Weights of a small transformer language model: 13 layers, no biases in attention or MLP.
MLP neurons of a small language model. Each row is named by its layer, matrix (up: input weights) and neuron, and shows model dimensions 128-255. Each number is 128 + 24 x the weight over its row's rms, rounded and kept within 0 to 255. Numbers have three digits each.
Before each neuron's rows, "fires in" lists the words (lower case) most often at its 100 highest values on Wikipedia text that the model never trained on.

fires in: "s", "has", "succeeded", "received", "took"
L3.up123:106140127136147111170118133178133177131114131143081167018181103096116130116118125110151139173122134121137087152144146146144161173085104136136137110101114157117138139133127128078091169165124130122130119121131109111149102110150168121090121167097177140131158096136157158144124104127134158116121122138153105137137118124175097143148109136127133130133055098154090137117121094148177119126149

fires in: "0", "1", "2", "points", "4"
L2.up161:116148131107089110126129159120169140095130132125112101127128157136144116143174105111129125129148122107139152169159171132118154151176134095132108128220138097172150112118107133119084113148115082162151145115172126173110128132121113128076137143161082143104104101117179142121135100113126095081089150107142158153168151158106072103120124127123134116111133066123134145068103143146136117080154

fires in: "it", "what", "i", "art", "album"
L2.up188:141159111075117123075132149120113132112123152139165148122126145059162093136082137103151139200127108131139138100140121143102117149120099137169121129084121163099186138113106116129132135112153136115118119139140123155162176140119113113123127114117125135110095140161139154120156146161149086121128122089146123139127175140139096108103187128117160142129101096099127105139151126110181123141137

fires in: "around", "c", "near", "about", "over", "fort"
L2.up207:139144132135123106137144153152099144150070127135151138109123143123161089133108160171114145086150095158148125110163174155127111147123126142149090128101134129121118092104117134137137142140166149095149092156145146157148153109115065153138138114126123125176095169156117108096137118134134143161146114151148116111086145143163104144151137139133157125155134117119135174070088158142084091128127

fires in: "called", "station", "into", "website", "designated", "replaced"
L3.up213:170151136132128118156107143137151075082110124114111112073151127134158115143155100117144095131173098113134125143176158164125098171153127121172134089158153113169162137159149133109092176115119117112126120125117104144124142151123099118123162090115085105105109114149134135126142101141141108124121145112183127133128124119128153101132132105108127130134123132127120089112088110147120123076128

fires in: "he", "it", "smith"
L2.up62:130163120129164150121148123107150164115121136097119156146087143109094100125106140169136087122104109101151114078124123145155159139082130097097143111146146139113148159111123074105144130088148094150114129158156112150125159155179075158120158108167155116126120146133132094105121162102135149101123171141098134130140122103118133127132135165129124096145117127127123099102081146150168158094141

fires in: "you", "i", "youtube", "it", "cd", "digital"
L2.up709:126154146122120149127117137115098116130174165116174124123115076080117144164120159108171134128117092131144105070110076099189108139139113085110112112119082098119132154090119098117117143093111118160156152112116106121127133130161067115111160134120129127113114120135129159113120134146137076107140133132105138118088155124094148129107150130130151175189132133167135153112138119129125174100144

fires in: "born", "played", "based", "town", "location"
L3.up100:137113134160178103118132197149115123150095108166129171111112150142112129122148125131096125130108129115128126109082134142157096156149117144123120116137174127121093128108114117100122174090108154151136131146133135139121145134108104125089128128138139087149128111146146139089152060118122095134135133139145119122145150100155127140149120086141125115126151148061165145097108144163123144102125

fires in: "0", "2022", "2025", "1", "6"
L3.up434:132138133110125088112073121080117130104091169120115110121142086140134113140106164126122141177116116130150119114123111155096125143136115130163158109125120137147152103123169127141128125129121169141095114120079135156162144140141131136090095174144155136106079113111159119141135105156130131104137121146133175101116144119119127150123188183116155120128147102109123116112149122130102091131123

fires in: "went", "ft", "born", "got", "turned", "franklin"
L3.up234:122117153104121096155135132161137138130136137108090149144074133134132140101150131103154165116125121118096113122114134113124123129076120123127093130143144116107129136131085117138170127121144124129162180150171121085075160129154085193079137132126120154164152129139143141144140128122098127109137148147134123157165153159131107118116126145104109157169140137128112115105108129152148114118121